config.toml
num_hidden_layers = 13
num_attention_heads = 6
norm_place = "pre"
positions = "rope"
qk_norm = false
init_std_qkv = 0.0312
init_std_down = 0.0053
init_out_by_depth = true
warmup_steps = 200
decay_shape = "square"
max_seq_len = 128
MLP neurons of a small language model. Each row is named by its layer, matrix (gate and up: input weights) and neuron, and shows model dimensions 0-191. Each number is 128 + 24 x the weight over its row's rms, rounded and kept within 0 to 255. Numbers have three digits each. A neuron's up and down rows have the sign that makes its largest values positive.
After each neuron's rows, "fires in" lists the words (lower case) most often at its 100 highest values on Wikipedia text that the model never trained on. A number after a token or word is its count.

L6.gate94:157136142121128137180076102080085100129165096065149123140158138142151158143137111107135109145155131137160134132115140084131140139083166134105122144101121129131108107146129095178133192126153146098146112106127142135140103155086102136145128123144142115123145143138102085103135127143145082140109122120128094132113127163137139080122125116122106118120083201114163180138142177147141108148120119122113130136162148172126121096100162171159131104134122140104159123111160146138107098110144117124152138118113176109151127171109118129122131129110141135077118144120139095120127131132182163102
L6.up94:144140139154076094123104125156081112154115103148137128162164107106139084161135078135102130172155138153116160093117147168136116127082126123089150140107110111119136123103135085118133144139077123128161112168135132163136136137144120149130114088154125191109152099126107107147092128126106075107146167123123142171108138180137141108162111119142128090070153130084185123148158132125110108133126119089086106124135100127118116182138149130141160118167130147103150115122127142122134109124113152113119094111142123112142122135111119164127150105136127136119058127147141091148145133094111125115
fires in: "to" 51, "from" 6

L7.gate180:146160108135146128162126155140143170116123092146132184105144144135130149129132165133114132153123103187102138148173113176121093164076124129138134120155079114125124143132136083131106159088119151118137114181124129121147129104083094108156111142109115174141152120131139084117115136150175130170100141115154100163097160157115130137115090145129092132129148115142148139124123135137131118059157133111143158148110123125125164136139136103166113139103138155065143179146138102142094135137098158149120135125146138139114155153122138141110082141113110118108140102097158129134127067092149150141
L7.up180:130165110131086122122153172076143153114087113064137116113120083132113152132131129113133129145118131119129135118122118136097157110113159126143149145121104157154109102121149138140161139113139129119128123115143108099149133146093105134130167124152109130123167102058127103081114148133137116135136115078160125188076126122151105162123145170112130102169124112110119074136145101145099175123126128105158070116115124126123127133123162173107100126121106148056125109095172165121119150159144150151147124153118133157092123109159183141124140129125146106135106146119145135104110093105169114128
fires in: "of" 51

L2.gate112:097103118157149163171140109130150177150107148165131158109133067138091114143152110120143128139154153115126141115130114127116120083114117154145152154170140099126138093144127113123126100100122127113131128142087087161123095139164170129115139097142143141142135138115104108140190077122133141154115117148151124140148146117159134178121134201121115148096099135120099101158117097115126129155096179082105147166147142072118105108181144098113135149132178121102113109130149166104143135128116121114154104135141133146157123123101094141118092143149161114135134126165139134119103163093092114142
L2.up112:110097129167120130154152142111111168155124108130125171097110137111123108081145121123134170143168123058093108093133115109144092128123070105128112169122155125142120131121085149112101127133082071091129150100125121133120135122119150101126158158165131131149141137095122128148138084115148146111146108090137108078118113125128117150136157112129108162166148123166121155122155117045114124125136142137134119117156114086139095166151119099108117156126134118124151102136169112143116171108125149112181091139092134145172078139119124122135100131090121134146117113126137125147110162110128167101
fires in: "during" 15, "began" 13, "started" 8, "playback" 6, "followed" 6, "played" 5

L3.gate105:209119119122150134144120095135177154149150146145131131143198122108076113122109152131124120120126139152164138176128124158125105162168164106119143146128121170137090154126130154119098116110142160129164127120104084142167131108060105101124110144150112145138105127138116149136123159103132128093153136108166120141114146108099126127096120108160158131117131111107151111131139076106147152137072122149158119140147139141110121109107130152137177125132107128143145130109132127156140115132129100137154144134112117134159098154124094066175164134084174138111095084146141138114160139150090151106
L3.up105:161079122158168116122126090156173141098137136119172160126149146109065139144114149107107120129158129182155119177131132161098124135174131110155143158118140135140099129121110118146142143115119138140184139135115140103145121159111078141111125133178127130072098139121081120137158153121109119101127159099158184107141117114137172156112127136137131122116161127115138107112158113125127152157107103147156127148134129150160122115116116130125127129113150101125213119112146123162109109119119148124137138142128089128130111118143101100181150101141160088130122120132066116088134156129076136119
fires in: "president" 23, "director" 19, "chairman" 7, "mayor" 5

L3.gate16:084143111148137113073145181139117154127104099136070162101136117129121165147151145141146150124106143180159105120121147164156131163113141152106122158143144151129125144094140121135163159141127155121134171173146113128123157107168154080189132094150101124081154161138138144186110149111155139128138158089123146151101159138160138114129151098120132108130054171129151122114142117139121129132144112111140094141160139095088121137120147128177083170132144144120142115134137105136126113100132113142130145137156128114144166075127159124131132149153132132127146119109148137099111088144090114117
L3.up16:078114139120119108075150129109134167103135134126092126134157106164108121128147124133134110119097150193127122124120135187136134130096123141123156147129134140124134144093145099142109136116143156157152120131158137165147183140126142074151131075160146111128134131145158136142156130124149129139154099102090123124060136113165113103146164124134173125074118118132164116091141145128112169106134114128153143139073128138092103158138153128147050144139144112103142109164156139105109154147102150121171155096135127121149128088131139159149125167123125114135182109112106133124083119150115114106
fires in: "as" 78, "medalist" 5

L2.gate126:097116138135147104126132120143049118135095110135083175132146109139102139139176178113145154125134123143110105084134136101156150094117118075120110102112114162160132067102151150115165109137098130113126172120124127127111101160168138102135136111135093190160125143120146091151102122112081091132123089182127083145150112148192151149125115098148148123121123125134114138142126084138135137136114143119122115104129120131143121099140139103138086109128123094116131156111142123173158121143159118119143129125127134112142133118103093129090100121093108103133154151122082099122083140105127163163
L2.up126:111132129143144116148150139121089126085111085158093107106110134153133148094162188140177156147138146139116101093127130149145140099127143115134130129123156164136112113150120112130120120087117122140140161145131144119108124173162117128141147115143092142148086102084188085135087126106103085121159082156170109121153137166179147126146121108168173143132134110134156139134151105118119147105131137119106118147129127113128154104123122129101135120102110149140139147101119112185131140130165140120131125116131137083140109114116072152096120106090044123123152127099115120129113144075167128161
fires in: "according" 20, "as" 11, "tax" 5, "bassalik" 5, "casualties" 5, "basket" 4

L7.gate63:109125121134148134078159113169144102154079133136139125087157129094133130119100145140130071155110108138144117143100100114139103140130099102147121120140160129130125111145138128085096062061130153130117157172114135155118129078129160139151124116112100118125161118094124136159149122110082177103103144155186155126125105124101147161121155141068165165130115117125150103111142144135079167111117140103128139121153130132134094152122110124142119113157158129125098148163131159155098114124111136108145138129168125127136173093152132144079154143103122156108122157096143107121137104144119074132
L7.up63:096145152111100142156121121139079161141119090096138115097102106134110084099161152099136126169145136138123156124133144092160152141143146131135114111126145150111103128165083148116095079135143150129124106145137141104130116118135102128136137120135150120101118146146169127122110173098123164144180157114135138092145093095124124140130115148158158096151116147112121063134119138097158143187141088122125135093120098178111113091102103086141083149109127168098131138163122094166112137142102143106165136188115118109145103109111126144115131110132124085130099150128136101107130131171151076146
fires in: "and" 39, "adventure" 8, "only" 7, "admiral" 5, "or" 4

L3.gate41:108173123119167109065116193133156146077081117122120138132150094164101128105171126107130150141142093176099121146106096143134129133126138106176143119138119132139120104106103127133139102127120098150135114106150122148153114124133157094103102073129112150133130116132156112121087110131135105153116133118118150122147117122083102179152153157110118123124210097109133097156140154139162166105135129135157129135133136106129190107110126140083131147112146098099129122134150143185139109137157105140134083150109149120121097132169152109112173137121100124112133115145128105094150140163094114134
L3.up41:106154130147159194092100163122130121111151122112123145147114114118137138091135120119157122116153063133094093122144089096088149193090126112144139081117092140129133117146089127160114110147122101145089147120192118126142134109108143083122139113145124150135099163155134120129136098142116124158099150114127144152138138132080079131151148122105103156151152103137111102172081132152175092147124129182144172130152151106129133115102143164102081138110126108124148115110124153117085121113160141129161128166107120106126122129131128091110162134118088114115095123131106129107155138161146134127
fires in: "first" 28, "one" 25, "each" 11, "last" 9, "any" 8, "second" 5

L2.gate219:100137141100134133131132111122074092143116149102123170100135113123111143093141143120112154159144107133130114098117188143123111158130156112170149122167158140148135149102139126146174152118117114134142098129128142138102147119079166133117141140086184127123189146136090130138163104104154107124117165171105148141139123114136125155082133148149137125127110156138153071100119154102148084083147108079127163145144137143137121140142121109169126108141159121111101097182145117113111114089125151109147158150115161104159105158137176163152158144122144143164112140159123152111154120114085109116
L2.up219:105124167142113131127103102131099091160154141141124104108137107131112155099146138153120135147148131149122125131131154127138080113113159106122095169146136107105122142110110123098151173116124111118133106126107113133136169142103161079122157117130178103144170154138116129146143136145160158107138126164090143135138112136093114181126120173139111121140095158143134078117108161089162125102146138125128163113125134109134124152145107090180094123131153112087123121165147098132103094094087160163186157170144141142137114142175146164125120157113138140141104154136106129115133141104046099157
fires in: "to" 47, "served" 10, "been" 10

L5.gate116:097148081139124128140095171109147139133123128122150099127120120107106126161129143127085115150153131144121163138086119071093120143121138102143130163167117081141129158102138090123085133122160152148075142113112154122129129109087133119125114149120146144072126183141107122113109114142168109142123128143105095120100102171102112164091154100148121122132159104118137085114144131115121159155159126147115090153098107125137128124138145148174085128131114081113104125151155153128103156167112137133151139134136114124081144111114137102113169143107142092071111161152153170109162165126086162122
L5.up116:148138120124127126134143139145151116127131146138128086140161172144126155143086160130114104120178171115132140147115159127116073134169119098113122109100123138133126174136128091123127136120109150144126115091156154123122177130135081128143142153149113100155123155162095117122123148118163137097119176130157127129098141143161177129105134125134098134135140112109115146118165109121138110101132084143075141141101113165154147160110137171168136127164080143134130170115141128105136156101104176150141188101200117162114130134108162103117144146155122114103097172085127111154145127103166131148
fires in: "of" 53, "for" 4

L3.gate201:133123111107133112113077124126171134121116138141146089143130114114132121125130130146158097137151118152142099125174136133121110090135145125114156142148154110116136091123134117109099162161140113159129087154139129122112154149106100125137099098150120096106150092098101161113114158102081154090120133121139110152101151121113077119124134101125159122110108151118135127123151206107107161112126122118103118116174161130114126176105146138136140156092134101150142094153102147141117121146111146147109164112191169118178072130112094091078105089121102110063121148097127133127118101100097107111
L3.up201:153163081123142159132106136157109130086105134128098161116153142120078123161139143152150150115120119096156122128121117122107131144144097083149142150121132121104107111121077096119118117073155104123114127113151126139140152109122101084146126130138135135096120116135125115112124093080105118161087142161151110111112118150090116120139144129124122173129138134085110146129151132124124106131103144140149167136104163141128165123121129129098139160141143150132160145110124170196154116095147087134123039158136115133117156095123144091136098114103111113092125090122130183111095179068115107138
fires in: "a" 64, "ft" 10, "one" 9

L2.gate50:105129102122170152116152109110133106151132103122145110174128104114109137128136177144186112102114160115188152125117085075115177178128111147109148112133147143118104137124115174098123102089099164078135139131124141094148151132147133113117065141143141116114118087130150100158118146134142134130150063135146118135092158143083151139129118178133133139108136114108136147100097116179150129120148100126115108171166108149096126129120133147168134133110152164082158118107134119148107137115121107185130126113085168134116098120122115115125114097112136107112123118156135115121118134084166135148
L2.up50:088134129069176142150126170068112123126129153080090113085093155096106098133106153150144128128121121116167132164134102107141131096138139096115131143121141133147145151119159167118151103113129131118128097112093131159134099153117148131137124093154087083107143124112155173154124123131143129125160096124153114110115160119098155116165146152108109139097111112143167136120131102131147115100170137131106086121128137159113106128186124151159150125173119183076159122128148089103099110129155112166160142143139150161134133111150100117111176126108150139116091126155166153137119141161146148125
fires in: "medal" 18, "used" 12, "utc" 10, "2017" 7, "latin" 6

L6.gate252:139116128152144117073127105125125105131103161143116144142128132124119124175104181109154135132134106140092101183120110111085139120113170107148137128105145117095095077118131170114127112117120153134125136103092128134180110111149154130087126113079088151099128170153159122117134176070130111177075123142103128107124169129132126128161100097142101142152148157144113127102095150100151123123144136134104126170115145139160112130100149120131171142131074175095092162128095120161143146105113110081146187137123151135139126105133103137136146156124114103125113143121109124117103114125116091118
L6.up252:081137096132163093139125106110110134155084158118151153110113150131147118154121117098111144131112126133098108137091149142146116112060123140169109114096152127143118102142154169143149155103154124130168125132092132153128128126157109134118131147165170202115089132159146098128103126126125123112122151162141136084119173123171144090156162119120129127172111150124103137128097131140117147136156117124113188115133092137145125140098106110122135160114111148116124128129126158185119127105132151152166143094113159158158116164168126136132138116124125148119137157187141145110159100060158139167
fires in: "and" 74

L5.gate90:091146138148129154102110139116134163136112115149105127129128096079112163151127130141083116176110149107103124117147137122170157102106095116144147100120171152113115100078087102156118112152139089108127179155099135137115123134137100105136096084162152171144105140173093144138141140139128171091113117124090097080150107120159124133101145116185165090147158116115131141105136126150123122131137096075126105153112120150136097140083142121148164117140094099121129132085126145107173118150106095077107103109149127124152114151124125093082110153132130114120106110155140106148124124123146097142
L5.up90:168146135108126097089153133087109118114131166097088151122103121134147134121137100144111101103086141139094107118106180106138098145109121125153094131133159154128125086108210151162150056144155104137112144152108126114138107092114136103158105098129117118173088126144121113141126127191174145103126158106121141147109134153141143114146111107127133157135145083099132124141115113143111143099122175136166110146125132136137167130157149110136140122118166147122143134146112132135146172119144121126145125126078169178167130135131098143146177146105118134106097137095160107158128166144102126138
fires in: "when" 21, "no" 16, "17" 5, "yoshihiro" 4, "everybody" 4

L6.gate42:144118112190111127109099170160112151148139136159152101139151131133146133121140129116109142191101142158130134152168142157129091097120116107121124143124138123108120128133081135058173127133133147138070116169141156130105138132156138131149105118067146128126169086140081110111113123125107146129127107140114148113148123125078121147134149091149136126124097129142138172159161151100130117165171124129094165117125115136114103097146159154132143110101120117114129115122130135100174132123131102132081150127171138142194123205116133147142143154100122110163097173130155145118124124126150128115
L6.up42:104115099165141113120130104126110130145103095102148135109145166188133128103116178094110133136090072134154140134093109088111115161157095108150141152113142116130133125167135070100146128104100122164144159147113153140133135140144122109135128150123122151146171101174111119145083101125131139137131099112156119116139156171134107159128163134140139113094117119115138149109195150150153153129129086124114117111155107120144165177189110147118148138117128152126111142143136132104072182144118161152116133100154120116106138096151136158119120122110150174135110134072134153131164092144097139116
fires in: "of" 49, "most" 16, "all" 8, "constitution" 4

L3.gate146:122115079126106138156118100116099139152131119062161131096128064162108121089114193113169094121155128120172167120147142095090158164127165142134148162124122153147136157133099135153124158151135126085118176124135148142147170086113141174093130166122087158107122093146131084081112141106121118133113139127150108145112097118111142126111164172134136113104091103138125102132120123160124153149133127144155133114152132149164140105118153105142148143086150121125160133130142141135117131129171141106157113137102110142139173151134147123113118097121089157107121139132166099148161109144147112094
L3.up146:129120107117132146168138109141141148114170086057178092109138150144147144137129169123128072126160165096128102135153162120085112136156135194138171130148148168138145103125148174165167138153147096109131156141137141117207166113080140157126131120137137161147133109105149127089146116112151081107132138112101131127073105118095141103164112164097120141124113115114110118142143107098127127153109114145142152127148143111162109115160118093128120137121135136133142118113162137110148121087150138146141150127105100116094151145142123129162121086127096144103136122159162086136139110131127118126
fires in: "members" 12, "president" 12, "member" 9, "chairman" 8, "leader" 6, "producer" 6

L3.gate28:086133146138142116109109147113122127114136163135116093146134103117097087137108112140174122144103117109159123136152145113168130116124129096099140139106148130126133095154131123161150118114149118146165171108125147112131100112105142110141093148127116101098112153134129089118131128113108112113122155157115059153141123094131135117165133135127144155131164140132141173115147108118168119082132147054119126143119170178072111144099204142149139082134122103133089131112069114154146131171143082144134121112140091108139130135099132104109177116139118161116133089147151140132154147096144171104
L3.up28:088152099146119121095142140109137125111142119162127088107144118100098115143155086140155132098086110147104105104186127124141123100160135122147137101119158163135110095100144132146120130096123108143134141117143164110168147091113091097138103128183131151133089141137144140139126140054145111117147142112124095127113165092117144112143138149150141114097132130120153120149165134125166099115138094106181168128092099099120129124096166182118084091130115124103141139115081125145169120148155116132127157142166079102170076147098129129119102151141156144124136108144128120164105145100154143132
fires in: "what" 12, "any" 10, "when" 10, "everybody" 9, "where" 6, "little" 6